config.toml
head_dim = 64
activation = "swiglu"
tie_embeddings = false
init_std_down = 0.0
batch_tokens = 65536
MLP neurons of a small language model. Each row is named by its layer, matrix (gate and up: input weights) and neuron, and shows model dimensions 0-191. Each number is 500 + 40 x the weight over its row's rms, rounded and kept within 0 to 999. Numbers have three digits each. A neuron's up and down rows have the sign that makes its largest values positive.
A block is one neuron, or neurons of one layer that tend to fire together. After each block is what it responds to, as a language model described it from the Wikipedia text at the highest values.

L11.gate54:549486577550516420480451541484481553497487520538532533532495488440507468478487479431463497507574552556568486510502468414505532508512493461442503436470500454525473529527431533419441521416464488469474463482548514419491518527511485565417482415531540508533524492500523474464438520465480460556496462517529548523488507481467452516501515498602510509594523485490595452491444531472478446541536436527525481527515539512509497545478449467475528552456501563488481533518480534441399497452506438560573455486502487511460538445456455429476578477602503551584501493580540545501488543511594478530
L11.up54:481467458514511555434461473519466471398469445412501456502519506488569440524491506513530498518480506551442567474482507502522457561469525474472480533478479524444509461528464460529508543503589447488560497437479436490479558516494542522528533495448493455496492511516503441478504498523569447553576518543496472545502440561470491547515431506451517487490478538483527478501423560567495466571491527505482462510515477490535476472485515470513531515499487585516467565428539473378514525451430445527515555498502476525434466506541516521482491471450462527474544523486457535571505427469409483436
L11.gate167:485545457404516410455446519495546542473473479478502481494518604467508462510495414523455490569465478599482479513429485444468458426439477444527477439454518549447460484434538535464514536524539512496497462502514527478491493464583445564530460464489535461508517457501450491457516564536549516475525510531471542485481554529490480468531597569458423488509488538455502502460545454495504517528441486511473451521461426501580537529488425533515539537474487531511529462527511438437465511430543446529502523470468518456518480440536541481497525493476577535475506489481512503573486539495513489523
L11.up167:545516468559518488507487562475570515501504487475440485534513565401521494501584515596481499517487488500501497506510543381512512384539526482511494506462489479476483445505547457443485504525548518566489510407511497454465467421514519503530540477491492506510545487552423437474476558492464447485530522489420568436454539454491492473445509524459512516455529511468515467506477532535500518538510523436457522534483500477578560495492459538434475542499468530483455502512468512516540487446463490480477554510494487460499535476509455514565559449560544542562511480538525455496522562500530471572
L11.gate263:404454508535497533436456518490483551432534479467562417504494485528508465509504445581424516414472534480582489454520510500477519543465554393480506456528498464499434487496502497500458545411558435578434501562509502462446543474526472462486549530514470499535477452461441544525506479482459515506439518540465525529487483523529498523542406490444521553539483511526500466536504519400501540465523496444536506501556545470515550543553534520517512505494487526465531536513527528522507519542420487423490489464575523459533501522466440475446455498552502427495539473543474506518441410458497494418
L11.up263:502529497531538579426389554455543534494466496546519416506478446495560461541443528480529493402578538472546481491476561475522556544496491531463506531511557505513519478528523450508522580391523531444557474447457557532464529483497566437547481450539571535457482461439539503462536534452462564506482529498509550489482490536525493490474526480513492496495512528528438544492474577522516507479460521545550570532565426537485444483508468508450482587447475498497460488455495530552469487538530473552566505563455512557531477477488524485499451458530408502523530504571429494499461545471524481495
L11.gate408:555500506520516536475508509564513490470470494474489487478497483491464499491491477495501542520529510594494481504621505502508541494503463500442551462553488546527497465503461551518459514486519466467545498469471595506482487527539474468429490461487487574495565498538541552532547529574516532438480421500551481498457540477464515535523457454564461518565540490501531401513521464454489471547527539526510568483477515565508442546495510533428492447474473505484470396461548501426410419544548492510514555484541502533479512455489481525459490441432498493561516498466551557521582427425574451561
L11.up408:436449481539518540482462476579507536549487520454498489459587509533500464492538405570509490514527461517427433476471530494456476501495597498481505468498495484519430457528468468494543419562543521450584454487521514471571537475536479478481517505490445561510474443481517470503500555539472543495530442397570563475453500503500475565499549539534439503490575469544493528550505451515506515452513438589508473522524527528506462438465485444464523553496476539526558450502514374512510493527450428513490455452495481517481574471484531451436503450544521497502514419464440555542536519520528482447
L11.gate454:479476558507555452486533550527511519587474522499492542533511494492433502450433494514496515561474468549503467544520509494573547456548525475417492479438539435541490530390540486460449600510519534528476487531530466484450548511486510511486524464454536515552413477518463516526465529504569558507556531506462544507500550481506470445546509553521458480563517492396509488461516531539437511450525493558531596524536567524515512461504477563448496531519498561518531494545550465485482518508547473473550494511429474507517469443533553526421507509517513538593485498535509525548476575556513448444
L11.up454:509507553441584523512448551556540517469530451506504501437535489470521448513505495552518554469539420483527496463499504455543555522567516516507465468426485528495449489521426479471525524541523507498414412491472529529476522513411537568509483506504511538509507466578422492517405478491519505522490467542487516481555547510487507537516542607482535504480582384504551495498577472621451525469485520510493501498536488534531526482480480560532552515455537549484540540452440500523550461460497547481446506452591487481479492500503475544565458461499571530520501490493455503532495508543509450585
L11.gate505:511474542508554587561460516435469572526509523515540527462526494492485469483549474539511447470446450514488511512441513463504486499463535415489548440552472470520494465487534526431497554518459468511492462514491515450471564526420475507475523466521411527475560483502512537489520455475519538451545485534493490515497508502433477530532537451458511559483457464564440510470404495416510501519558461551534498540531493512470515482460431522497540455444523523478529424504478507513448556528515499474503480552474502433439559517548548499493417478548525542498437508534508540645513499521428516551
L11.up505:454566503543502527516427536485453555488513601509466484549553524490435438477493471549485538528513539500469498512517480560529562444511474524510499506481503493453469496562587522480494467480506538474521533425575534560551527555545511476519491540483533519457404526377529485435515556453454520503508442504500456453520513524464518545572521471468451500543497436537569518555494554525524495452515461572419509510461450474486481487563411569447537504486419531560479478502486447432516476515508519515456488522544571501465520529549602475515442526495511449484439541502535516496532447504503476511
L11.gate509:473481488538485501484623426478512537451476457444574493528431512512527449464531503488527481476472484550553481524540603400547560497577501570433497435468518467519508472454557433465481524479491525453558477439524547528466468462465532520547504527535502540455521481514499436507509616532522456482509505512541507561471517511481441530453506517547499482462498545472487542529512472513550486460485486495525490514516513551555496571585487527505512548444532525428484531474488538407464465470482460529485464529504503450454550364533531485476548501502542486559451516502512476453482530489462501555
L11.up509:461518559473496390490546453512446505495510469516483449500484551454414470522551504527421499553542487554515525531483469548522485571564507509442513475472518471512479564462477507444470553535566488464504512465385616530514439471590558462461507493446499562463511487503539525441568551503550448508437570551501502527528534562547453414519547538489513482489483522515520488468492525536488491557451480528455450475457545476522454479511527456455541592485529445517383441431536481476483572514571427512443534516551492500505538526527475515526469540508526483476497417526500519485537523474519574497
L11.gate568:500460545468490458480534497433495603521562458494491443552489450416562573369538490489528506512511498543454490539592497452531532540505521481554510453581496514547538418613497561412413518487502505540543456486514487484442473478497534585527556540552546501522526493554428466560508446503523522503434501445494557462517520506483519487504442503538534472481491499479496598551494527424524507511500583523499491454532525471446503525518512493544517482502528500469475524542493497480475503500480557563524529398474499478536476494455489471541524568489444488574488512397516472447546497447542478501
L11.up568:485484474543557482540502505456492467446563516441521437549479516507529465447469524547518498470504532473510561442514485509451481517509463471476564499450500418520494463527456510554468460514476480494571494498453497439529522531504483440503431453503455466542462501473436465533517491455441474532601497531579517462470477467475479442511518528512505487531512458457502534526502499559488453481441548546474519500468426470535500495545473536530585486517469390552514499585514489484491457475477455485518511447407447541647560408523524513454449512456573442546450464514536525522564518434482496548
Responds to: Auxiliaries like was, has, been, had right after a subject noun, predicting a following participle ("building was built", "title was simplified"); also adverbs like also, however, formerly, urgently.

L9.gate107:554514547505540495523473535515461546471463499500542487472561495521482426400510503471473532569559513509443585545563479513522495554438533521475548410487584620526548485548500516494478463593528470495459488472505551460502497442446451514530608507468471478437506474512448512569465482505496469479399541527547501472485489499518501420507477509456497526557528485469468470489505508479467459452482499471518427546563501534498461451535489484513510409500510495554459381505479500502446460498495554440492489507435520374577526492534475454503494430490447458537500470518456547499444542557547568442
L9.up107:524500502565535510515518526538533460415519510487469508493540499513495419495471508416477549540512524487508485480465476426544514477547529506543562528498473531424497438545503392504439496507481534513520465487483463458476526418461485593465481554460568458510461508511529482546505451491453546467456544558464541435518489518495484524555487485533475524453461435419496548509487555506402441539551439483467480485496572481555484493444482488433525449511522508554484524538475479479452520444463497499502543513502483422596508523474532492577532533475574455373543434466539526560515473494520485507
L9.gate150:418528499485504451546523478462409546487484506460477485535551568488537508484513517510602487462544496491514547428448541429532464449433519471458547491482472532474468555495486529549518535476484464471480495502520525546443541455474396495492466466467474546440538597438584544474457511475576448561541493622531537554474534491464558527530469496525447487454516560447596491554501509525473445538493493534491534457493566534496440487471442519480514509488443499445490510522515506498506536547494422449543522469531494463500625538512505468451508495459540485496492554486472470449461581452537512450
L9.up150:478447483514499525549508481485549493502525524486485436602523514512564545548548462536544468485565499498602457607457501488472489510577466526442549475553485495495422538570583490522479464576507556537522538473533466458438468510556500531526459453537473517460483490545514496443500555528556467457479438453499456479527519429503446562543487546486556553437442546445452434470579514493500486445508487521498470430488457520545522533547474430492496557494522531480406512530556446453515558533524547495517429517480513565473517488573482512519516516550509497556528466507450455544480450493474556510
L9.gate191:547464555512573553472433477511502525566567470456525489544454514489449493476466497496438482502459494482567504482436499501502490528492547444515486460537479462476503564493514517492533473482587441445444506456436474478429532557500479535482470484478524509491449514461538484537456567497513453492514532585530514478487515511434480471490507529549492479556453497499470437403538579480433444507547526469526563474520564567504495453529426469457579501490476509461485511526456419478487480518567478445444504484497410516507492529605571471499451472530511547446529494552496511504527485458554511449
L9.up191:435505436492520515504535520499482602484508444527448516495527513584503545472509510462538448450504520484482516433477476477527495377519464528491508489492504528507468477480433489510502500527533469503536503494469479510537520542523537431501540475536505550564488430488446518558488446509539493456433450552558499569445492509553458542543493458496467507505501538492500486509466546471505531494578512405419504573349463453537407548503448555420575498487447499535536499539519528506482402508509497466489594483462501517553489416531451519508514530497483449480510540489526512576469430549509400488
L9.gate377:549537458506527570538532579459505514518513487510480545542498439481518474468566609522492456554438552533393567442481558554485472444515509465471478407498480520481542499555546545544526441474522472465489536480484473465538486510429508552504484455520441579524508508502521528510522499423517444492492468584499484473525510523397506509472528488480574507503481492445471442525536503584420461464536530497520520499427486456486474486503415540431477499479472452474577502473500472506449554529537414501457460397538535494552538520566480512515473541470494525492505469516502585484488543480525467562
L9.up377:466474542492487515457475524479470485514496479472569513476495481495525473491514522543488495527430535530566521561452539501509487486524484506475559519464467533526530446520401468491420508428565451429458464521508488428549543493527495540502490449544439526539431472436516494501463554473477540490433426541439514486475489425445551518494542499508474502475476532566565506494559483545496535504489528515487559480403546456455532527449491533471442528465541623420510511570461478580486491527496484471566467452527566508542449503568498439470539523464467553564530523476498509486556466539576505453
L9.gate492:545474479469488489484500538531522516473498459468468436492511454471452514427507518446470388552487477516537535468489559471594505510522562461494560523548510549493539424497428545524505524504571563527453445521499517418509515501532512520559521464476425427495474490531515440542541515509445459535488556540465511566521548476509471506448478457475513502511510469475458499491486489537478419446489510573444519513491475548523525461397483536431527397420561471493491487509471532455517502511503429507502472481539442554476507449491464502582548505452562477431516468566488537467525532445486506554
L9.up492:485521545552506465454461510478502438536464504507523516487475497516576479432531447490512440509529514482578525497482492543485557550493588464447482558469495485457511481457522538512529457535550517514439449498516471553557524530433529430459559513490501423468527455496543511575497542529468399534536552551494593516557513569430510518513441516483487482509528459532507490482520471615514496472506453584520538548536530581504469421484575500496495503538518569481476542506482581466414531477481512488477489469446493456422583454603539493442505520441474527504523486500458578484459506468551469490
L9.gate528:554460409467486488405475538449515547556558501463482485561525464521457540447514506433455452528491398543546563485476535497532428493456468469529523437481494467516507477527510481463488457529541402465474388475532493508508460478523470550428589526533465477522484452454533494556459507501574481560464466487551438467437566502556520522561462474490496529562509536462490539538448525507485491531513467497453474528450518434487527544526474510540460488415471482471511545460471467453466465502419511489515410518489474407531490554534486544416471500527497526444489450479537505469544436499485443527
L9.up528:517419519540508592464480470441509518595524553409519543505542486554497467473494487478468538518511479522496454560545500541499504504457412460525517471575513454510542513525489504557518521520509465521581469523500517468428515457609560513457535481491444536468444516496565515539521544462592539529542462514478509553462506499495473498520378469516438493522550499464477459521459547442427484508481489428461503499587502521553563483507538550464501503505452396510488531490500439436532509481462459509570457546438519551510527511526521574437533518473524497474489529499446444488577426497450458487
L9.gate532:535428496527520463448504465477486549505525563469466530544519501475464529553428483485554494451508468456563498455529509450501507518453464461449463480460487521466444488439554559527485508567495468576495534424510474394495498487534584470475552477519498455460501517434523502554534449519546484518468517583459535527493475499469483485547499411505450498560545478443479536542470521450537500500461527425513500509525514558423426464442460445415505452434492583559465480496538503503581516516528442507500580489516462514463560478521515448466465557524478517527463412512465497479474528475471497482
L9.up532:495469487482512502506454507446445510567496501490490475500460523415533525435460549427581511507532469521437538513519523482429594483477511448546482423504499515519453574501509552447460443578538523472496464479528438516490529478549540501428504472502485505538442498548500527495463543527509472526429500509495526499487527509486539540453528513454491581475477554452550458442519606503527443515478485492470464485476512556552524509557444563447461516566548486447415499427525473539554473513500528487546513510458453467488483485540435522518507539512483536539476458542512512417418578486530496431
L9.gate575:488481626539537485520441526536506556543547572511510540486593485497478544526475538481414483517491519533499477499513549469492574517495499490443479448469487560475506457572506512523494428465507518430492578441480473430528574527471523522519484471510547514504476580484517533500544550542570479554527513542509541514495493414545445491519520553528474490542450465514556438506479522509510513542536483516413491484590509489539485462474498565499502535513516533388466494535450486526462474486427476511509573529494618445554496547495508441430426475441516521556520462442483533521522522455498521550
L9.up575:479490506522511578528499456531453523542516495480501476478540444474487454465529503484475476529458489490472518442516467484503521547386482509523460500450544520421510482504487498477511524540478446470546473469568539461517472439530521469486562523565444565486524527535417502514496523525552465477397471537523543571445481532386504509534527460489441469537473394464496491405527584506516467513523471491479498564528445512495466510597450436473510509480532481418508539483498574528456507573485478516523491563507552515524518468533501540514576473490479542479564571532526455494549478437531591479
Responds to: Forms of "be" (is, was, are, were) right after a noun-phrase subject, opening the predicate: "the rest of their face is", "Mason was traded".

L5.gate277:533439493499504557477498495542474517483495542549529460455543507454481484484490434452418546558518481483474555525512452509478471554499469491454475573514518509441455553498496519542504429520533485505539531492457499505465505487503567504439514491496472471470488547456541477488650499501433476522500535542391481489512523504557498494465552534466462503547529521556504466534482484464446434439465480556431519574440535488530468462550487467445512458529558483465497449541546465455506430518531443507560546535491545512488576496485462476415513515575470518533499456612482511443506561492514491544
L5.up277:510514547517525448531506478508431515536504544492466542451448384478569446514459466510476504535436485503514492458542569496489519488434522588531546465471454572471544424516502459439513459490486459561528531504508486442511503439551582507584553524482529529555519571476461508482500466524495449556504490621442494504520431496510462505446438430544486462530491526530476438498487522493484528451534486561516510527482526436463482448524463483509502484504484433441444471451492502446440537546466461382537483543499512511485507488514488484534492391546517453515508526569532487539499480476473537526
Responds to: Fires on auxiliary verbs before a participle (he was appointed, were trying, being prepared) and colons after infobox field names (Type:, Gender:).

L11.gate102:489509375452532438430499423490488514581455498388464532479553554470574500471498486535490415495508501531498519481473494515532476558506471508534483498480497478573457486469484479475553539441501487557575470576492488549470494422480486486546580463472540519472510542445466561428498520529450474488478529523472436435492503585537514461539510537518436445514430477519496499574496451487504506461555530501484542492520451468528507552526552475527490533493511437461426515442510551548487521500417564545552538441501529409564441499495540424401466503500463456529524496475460483485472476487496550506
L11.up102:527523477524490495514551532489369528535502487454540522509491477540547512529468480540523465499403470599462526511478414464582495505486509513515594455483496551484458462505511490469521438507461483501511536455484514521565464480433478509518521502448520505465524437433503646465552529522570478494479506482512485428485507466486493541547527537505486492556566489515546547498510509511528516497460568489493516503532517510499520528503490520498475568511505508521554535499536389544484507533479579517540532529531464544440524486485504478511441471425501443502415551470505548459519449442504468522
L11.gate188:470570441511518485452468484512520531478472423512481452476514501481508473523513513508499536578489504484503545574467434478491441493438447439427409558508559507446535526500508506483537527526473484419423575480522525503515553486500547491472515527547516503423489510395521543455559516496467464518480502383484500521503480510518507549526406508491509537464543526484534464508468444538518464513444478544561507492521483475491450446555487507461495441511576409493468509462505518552518448512512443497502532507507523477441513465516511503573460498586493488529500586483518548472510409492492474440
L11.up188:473480453503523518544501473549488466552504553411472429524576515460481529401490450548497510553520419518469490497515464482541493487524478521523552471570535558465514414543471471475474463476505455479455474440501508507488474453475499497449529522532472419476476524525510540478539481481539477616564559503452467517446542524511457511468553470490512440485495530532489618522529471454558507464526490530554500504470468523494426482491465497502474388507411454481494516530473490491535450547425575506544509447577460499442531446539408502456511492473460487516526553547487384524536549492499477505
L11.gate215:480546458455489544521527453497533483457495489480499510561499498543478522526542510472575503460431554496508403530543431544544493485525384424524523507511513522472457562507534488494483488461486490483504445549518519538528452459546519454503501536514486391461484498441519477422500520483500509574491489478527514562408519444431494536487490501505442484541476564445511448511576499444548423486590486513449387516506481502433544490513534537487445544413488478518519471504494596480503466529439403501521490529517488487531513492471481508535529446530443481516470537569474508496505414460544490438
L11.up215:470499521478476535449426547453512421473494473460466455528515469572547569503525414487546513459473479418576462516439476576520514520541415491482496523500489552487493532557506422523501576486467484484517464491506545465499431479598496527454497513543515527430509505536513536496510431495532507512472474525607547525465583490472494513539434522471460508511511543516480471582539488487450516483518527457457437501540486505477547600506530512517448472508529480519537530449530556489561506486464538453573527478490439540492422467580534512544459529546518499444510477547499501548436460429563517528
L11.gate246:461531477519543496545435409483486524573509459490529548477455530524429519480484529460514478516488460503479533583484468577506542537438489487469516471468604543521461436491536539563508546534541539459496509456566450556478526508495493490544452540478482491451529528485480494423417516495542414558529493391501498485457457515526498550510500473521479398513574508504498437455488516500526405490476479473487414468515586479599560482524535441476536527492530515532523419512471527488497414515411444455549464565559490526504482487547550499469507536481465538502467471512519515520477439494447456480
L11.up246:518490519471452521505523440480450441505436464562605499477497493468498532516471454473563512549435504514476510498501518546504454490523576460525588541539454466437466542510510499471523561477569482477512510496515546493492460564528533516507506460499438528475492507409479491461524425521474548531562593417450558500473496477508535515552498531560570501517421546514510552493516487516495472531527561465486497485547469546479464434535540485391482529535527501518558452486487458497524428510464485479410532505494463533494475520485504582474538436497565519555442488533467532460493463409536504540
L11.gate294:458466444411471464519508483515473515568479536510543486493513481441500504491453504459471533446432524475548510531527410442505404569522555439467547491458513492460513523466510514520504469499524538538406494448484505464520517541542588421482537611487530451499573517460516472473491521509545476459471463526518430513480490554574515446484488481556480452496511541414520480535562446488503497511594517547500447500455545504491471538521552554498487527484538504542509480557539489517491510558483469536581478454503443462407426484523498494444542472437509541529475522510469533533550532504560536513
L11.up294:519496514478508438490462540499537441444466490488593461472533521464531489433520483533483445502518479538507527506574473514500521524565535490496506539471482477541475525481467505499520516581562494474543498432494449504518535558587488484518438549454601487545515506522483555548442490538541544565448516529449583550501493501450440530476567523541509536510501447533472506510529495517459471460472513474528471456496554468460431502489575517493508499402552494570475442501498486458510588437526501433552465505526475489402383549479445495476485479492489556450444482518506464473546444424460489503
L11.gate333:532444522514511553523502537444528403552473565489513469577454497465443518453456454494493479468504507454464503515462499530483493484543459523527509462565512472525410490519423526569490536510442484411467501489517535410464433491483498459524494480427475578426524535464561541525515422451469478518498488490539558526561486493482547510570545529462482428453467503503559440524490481442476524569524483483464482434444502429502534531509550508494483438454541443533478467540486506438487443491483531512516423449594474478514434567451458557412537478545501476508508534502539477557508431471510505498
L11.up333:451445539500551503491517530552528480532483488419508491478470496491485518541560514485427564427521484489516459589534529568571500489401460438467560489481574521465518517463495570504507550446468509506442523491520469545519499536487510511437547528521476551513552461472516541490559455509441518612501513470619563465534499465498472535491392482483490479548455507448581421453544552515461477469505461539496534559583456447500486402526545466477490464486389440492457487460545539480527428507518489465518519511507506472458472511491524519555492507453506529506441486532524522434561514505531485487
L11.gate472:454552501476470538422528541500531518573500474566501551503503455463551527499498557444528529423515463511515545494564449476500472473447441486481495438462538604493482497510460504463552528508496441434514509444507580546418570497560481484545532534483466562475470473521476514402532529499392509559497514498553498489457444476433505479561490409528433461480464550479501528490495485468424537484479573504497484453473498484433562508556510532560543496501546457537520482488524474484545546482484493587465474524517446514501490475499535491511533509531507533459451473432450487458485472468521475517
L11.up472:492481493417473495509508471492509520467422543446473514538538437521486515472576477469511481549436508455489513451474444427475516487449419472468495438522479468547473465506520479478470513480501518587548499466551536563493509499497432503475430438479402441519506500533532417553466462515334487483475509522431561460518499515440492501509505496548476455472443497507474460517538464544520444520501545456479536524444442544526500464438411495420476527492525503487479457494539507490450507475484510491582551482535430513485432434554508557463532469422503525472483471505481536486504451488508465479
L11.gate488:461430447481443569535503511445501589527440502481492538523483547455427509516491547495551510439533498410451469539543491532512466482496465556547460549528579507438540489455440555533538505539458518514574458469545474574528515513532535516494549419524464525497485426472432517490547438488465508507575457461452488404477563550462522412471555480524551479473475461470491500460495506529461476480496535459549479525511524536488547495481585506463499547426511435530487475545472570521504508519441507556485524455510486508584462512460499490542520488541545456486555570483530469490434490444521449415
L11.up488:468527529479549438526538471517478506531526483489561449498539525455558481483572514442535473535552479564455475564539448489500483568595479471429525411504515489526541497490557505485549580503470474498557417464478563480505441438497463535523474578504507536539479489491522518566445519563466506485493563532501566465458512536550484522503545459615529463494536488486529464449504454482414530475429617517447497536520463515448481478510437505507556564455410493547487503471522473519479485534519446465450505506474502511507511480545480532496464494495497535509505516535532485491517464490465526542
Responds to: Tokens right before a place name in location phrases: commas between city and region, "in"/"of" after institutions, and direction words like south, Western.

L9.gate186:488534408497492510472484454578487570502520520462498583527524476506511536501502456489459494530514522453449454379493431524548527505547590555484505535487505427505467459542509601466484556494518515541479508441495492479559507548571501570543481518538543535510482555471497480499515516598496494482496452489528442535508444435518433464530523462488547476454474478528445589517524516502474454546434499431540488406489518517477499503543471430527553473467426493606437503508499515480524463489485486511497519514464516492499442499517517516524431537505498483447595548466508538498483487514405466477
L9.up186:473502536375479542614508515572500548476454471535482583560451544568455516448525557474464422441501530540524469482542491483580518507506555544545549454539572496481477505505517536508491482511527499509489511530479461458505549515491546539514514483545540515502532512545540522471460446542494547530462530507548497526487489484500481485492550509537485487536511495457505457517500540512484494463576598577519444469497531495533474522472583497451478445549529453552495512494514501564553418519420510430407445462465533605490471555465544479475544532529452555499556575505459478539481504481509516493
L9.gate233:511516453481525458570541511517531464522491497413517480469548495512461496611501583454528514435484546517530485533537514539481463440561498510473557461496536490456477477446522473520451501481456540419439519497452517505545474384493496468547485513532572534563487491523514484489519458513517560442427490472527544577478463499540455532513428488475530537503502508500450484513516544494501531502491438514558492573534537477496436514502481451466463446507521504554516525478526546457558423479525542489496519522554505525567509481475498495513373498489558509427478568505549444557497527621443444438
L9.up233:561545521513413479540522523482503537456459481510522500534519598519508512505469522478438456503487500477493485535485428461533513489568499503498607519532500526516530452596510482521499513533501536504470546494441464515511564494501518475433534512502460544459438495517540435500463584515474559508470485462515423490529441474556450555580521482490562487518528435532458528554470482427534602512491490459518529512508453457418493542540505519529511485542483501412493566439507525450481544451463550558522549481535482501491467552459525483559449490543415430493479520548462449529559540524427519524
L9.gate259:488568530409555492486484487453473497486478533521444524517525504493503457484608509473482482511448510457494525499497411559525461501529448494507467486490566480478530491459590533457469548496455497519479452516491503529503524439523499472434517527490479461473471552561526513456478466499539598492515571514511465516436469516506475525476535469505534452531520479493535559528486456508442400583478536499506492527520490467442521484480471531516452516511453438500606475580541491546457480489392448508517564516528521502466499470502532480485433458540452394590429523485466433471485547508530523558
L9.up259:432432517538487528542496506430479510462542473460497515493531553557510495487588511422465489483481544503468452512537504505567485502547443497519560487436500524436482468467473582525502532504530490530438475467540562458539488431527486550485512552515381484549488613463514514505467516490515546475465512557505484532493499449521451534409516542587603528504487397455521494488473521456551486528478483482567504486529488469502465528467543534522419515514531473475550479507468583467453547471443477536523583451462464535502495475512537555539411499536498425508436475512494433530510522484486486471
L9.gate342:438464498457476461589446379548421471521477476482521553506464514526538619522559519460538516505539473443584551467494508495507462549474491469420485480517496545445510486505470513503519544495440486492504499452525579488496566551534518499501531575529526540507493496426521536459467532489540469561523499512506495479564434519519538511493567478484510521463455486502555487495567421484452448484547504583486497473472516504539433535516488472509420448476544429507529533485502581439481420517468559504534562483545421442464515453524511523555429532495498547485486504502504465487475471503503508472
L9.up342:446484449395533520433536506511452543506484464461505487545519514553499510441549460486485513545428469478542509491480495574524504453423556571589526494544517508501475478473542449482570491478459443475524536526461491492465479529509488452568510576400415503514523480454477531422439441558507439431443532517503444599458449481479571435518456581483446481526475522479542493531514457562483443511486514532472512483453543478549537547503487455418493522509456481544505454564491505552499437569514479454479513507535425428476511531506571556470472575540459447503504559510543492446468525532506471451
L9.gate345:551466484458463487500482459505456479459492462551510526515534541557459474469453525454556472558522465482494517474562427492516532575578491495450484520550481558500469522495462472531511450472484440497446551509463512454518448529526516472449535516533467491482483565549532457539420539503561535475483552516517433584430399415518449510485497549499549497514524513434485604541586531489535476517550491468561506503523492467433443435426485496518550529475510526567514465558472549570652487543533513562520498474487473484428485505528510496431468493500478508529435487491472540557560514512544530475
L9.up345:429566428506503522451443472477551462519534567444456441500489544461461497458551486514531473490545518450507518547484495482501532459462433482450546483609433535557553493531500518508497461531475517444484422505507565443484543540527513489460554490514544531494527502452540438484533443459502487579521501482494460534496483469552471465582476499494581526503479495476457425425444502491413481516533505496442499450464530554440560492572641502476507415542532453468567472533516500524517456524473519494529417469572469474484573469449493528558518494522565479439510486520527464501526446544511481500
L9.gate391:476476510542468467488518539517403540392587498529471532592485489582538435521541511510488467526537456483523445486508504477472426500470429552389497453553453522505446498473451547466460525500499508499517563496471538449479533604541474541464517515513478476530555542546494494475500486507521471503468501543535474503467527574495536455496465480450549459458488492414477597500506524474499522557544502502499497530477554520501499500587450580489484571527518527453476538445529490464505476437524505434544495494525617482549496508506514525478418559479447472488505526464493455591484476534515449467
L9.up391:498484536510454502466516494507491501482523481446544466530478483472495551437476431565492494551525496572549515549476483495496430527473532576454508519442468504491476491502555442424490481392527490476535525427430445482502529521563455547514502475456492508488513524455391488482536410548541421518513492595533518556504488520429494423411505539527513546499556476511528475477550546493499418518545485499466559510460526475564453529442551437501537577494510512493505438562449402501430490509511526476556470459506426494512516541485531455453486490453502501508515474438457528526505410524481432502
L9.gate442:508531454482470456478510546527506489497458497472432570507415470553433458508548450554410503434500470533461438566527435516536537431507452494498505525444501537502557454514526490448491491535469478483505504472518485468554504427502558481520542515522540436482595438489499526463493476529480449491501519543525414506449577488491519447485447525536564449541452459470561520491512439496501469438457563588501493575484513448428512471520552526520529504428420572505512488504482486484524477543467473485498447536478581459424457489520473459497488502514554600500518476460481547544476430488509497519
L9.up442:485555462467481470499489447430513518491464551465483512518461518491432464529431457499524477582545488502439503571502543532516518482442511470508587530511516495506501552520512486475530485403519444516544535519517497540550499446547535506529499534470499544487377507462407577496520502494533489510465489485564456503498445541436510494467482502529517465506504488537515491444501535484552509481392511438521531518448532493579469510543513520502488521477531524480536497501441552406554479467463545516570496463493506538462499420576580496517491472588498593431551493559529562546508496501502556492
L9.gate469:542534436557448565477506571539473422471512497501444547521529543465444522585482436494430466441506511522503497516554486472468606539468542479517519541462519512444511544477575505536528483502516453461472509413483503544496524497505486473404522507566499528435490483505513453549445477514542518562533548481508510463569530394548507498595443481463478447468499538499495561578451448461468462513542488500491446443491516564512585510463506492474531445462545504537542495422513496498544490574544541550490504495477533562529507522534519477505434462435552488483482433487444455517402543479435487530
L9.up469:504496477472456515468521542563507475537498446583512453515534496587475504493489552495419529486458465465544517517509468455531439515529491468533522468529524480509394541458509567475506523458479553501406522508532427504467408494452514560465496487533430473487511548528514469435535453401495496464518515490581462511487517519520500512500537411488502570481521520544457522515497500535522486488430487466535519490419561524474416466521436543446398518439462516449548503518511494549528532517388501493478472471495491483535522462511475511441608513470558463574506499515458533545507515472535498610
Responds to: Commas inside dates and place names (April 14, 2014; Seattle, Washington), and the article after "is" in biography leads (born 1989) is a Scottish footballer.

L5.gate480:494520550487454500427575548521565523500432511553509481562584539614485468476472504504519514513419491575553438509515477502512571463576471502514474474507524460487515522489509551458533469554477547493467464493492535486476516515504526593439480516517449540574589473509474460494523445517507555492558537461452514507538494492445553506524556539466537515487516541550501495572494449495516442553495448431539568516423522603484505505497628492465548584502495492523542518548529489528458435550507543488483529497513491509573492501480484470491457531487534574469536465464484542489421544477527450518
L5.up480:514446430451463413496527510554496493504478409514569475501489504574481490490447505488548603520499543452471456457573465515512543511511480499427508504494528427457482470458527525510506503460456576482511480498501519459499485488622552548480483441519459505474475439447462532461510487467451539507489556458513456446549535497523527546492481561527530469567501536523442542561479463462515453524510500510547535446437535525473495529431415409455400497386544436536493516513521500434459493538505444520493502468547476575502493526543519446529489462470566463518473482490413551493523548506475491549
Responds to: Month names in full dates, such as 16 March or Aug-ust 18, and the comma after month-day before the year, as in March 17, 1816; weaker on mid-word pieces like Minn-es-ota.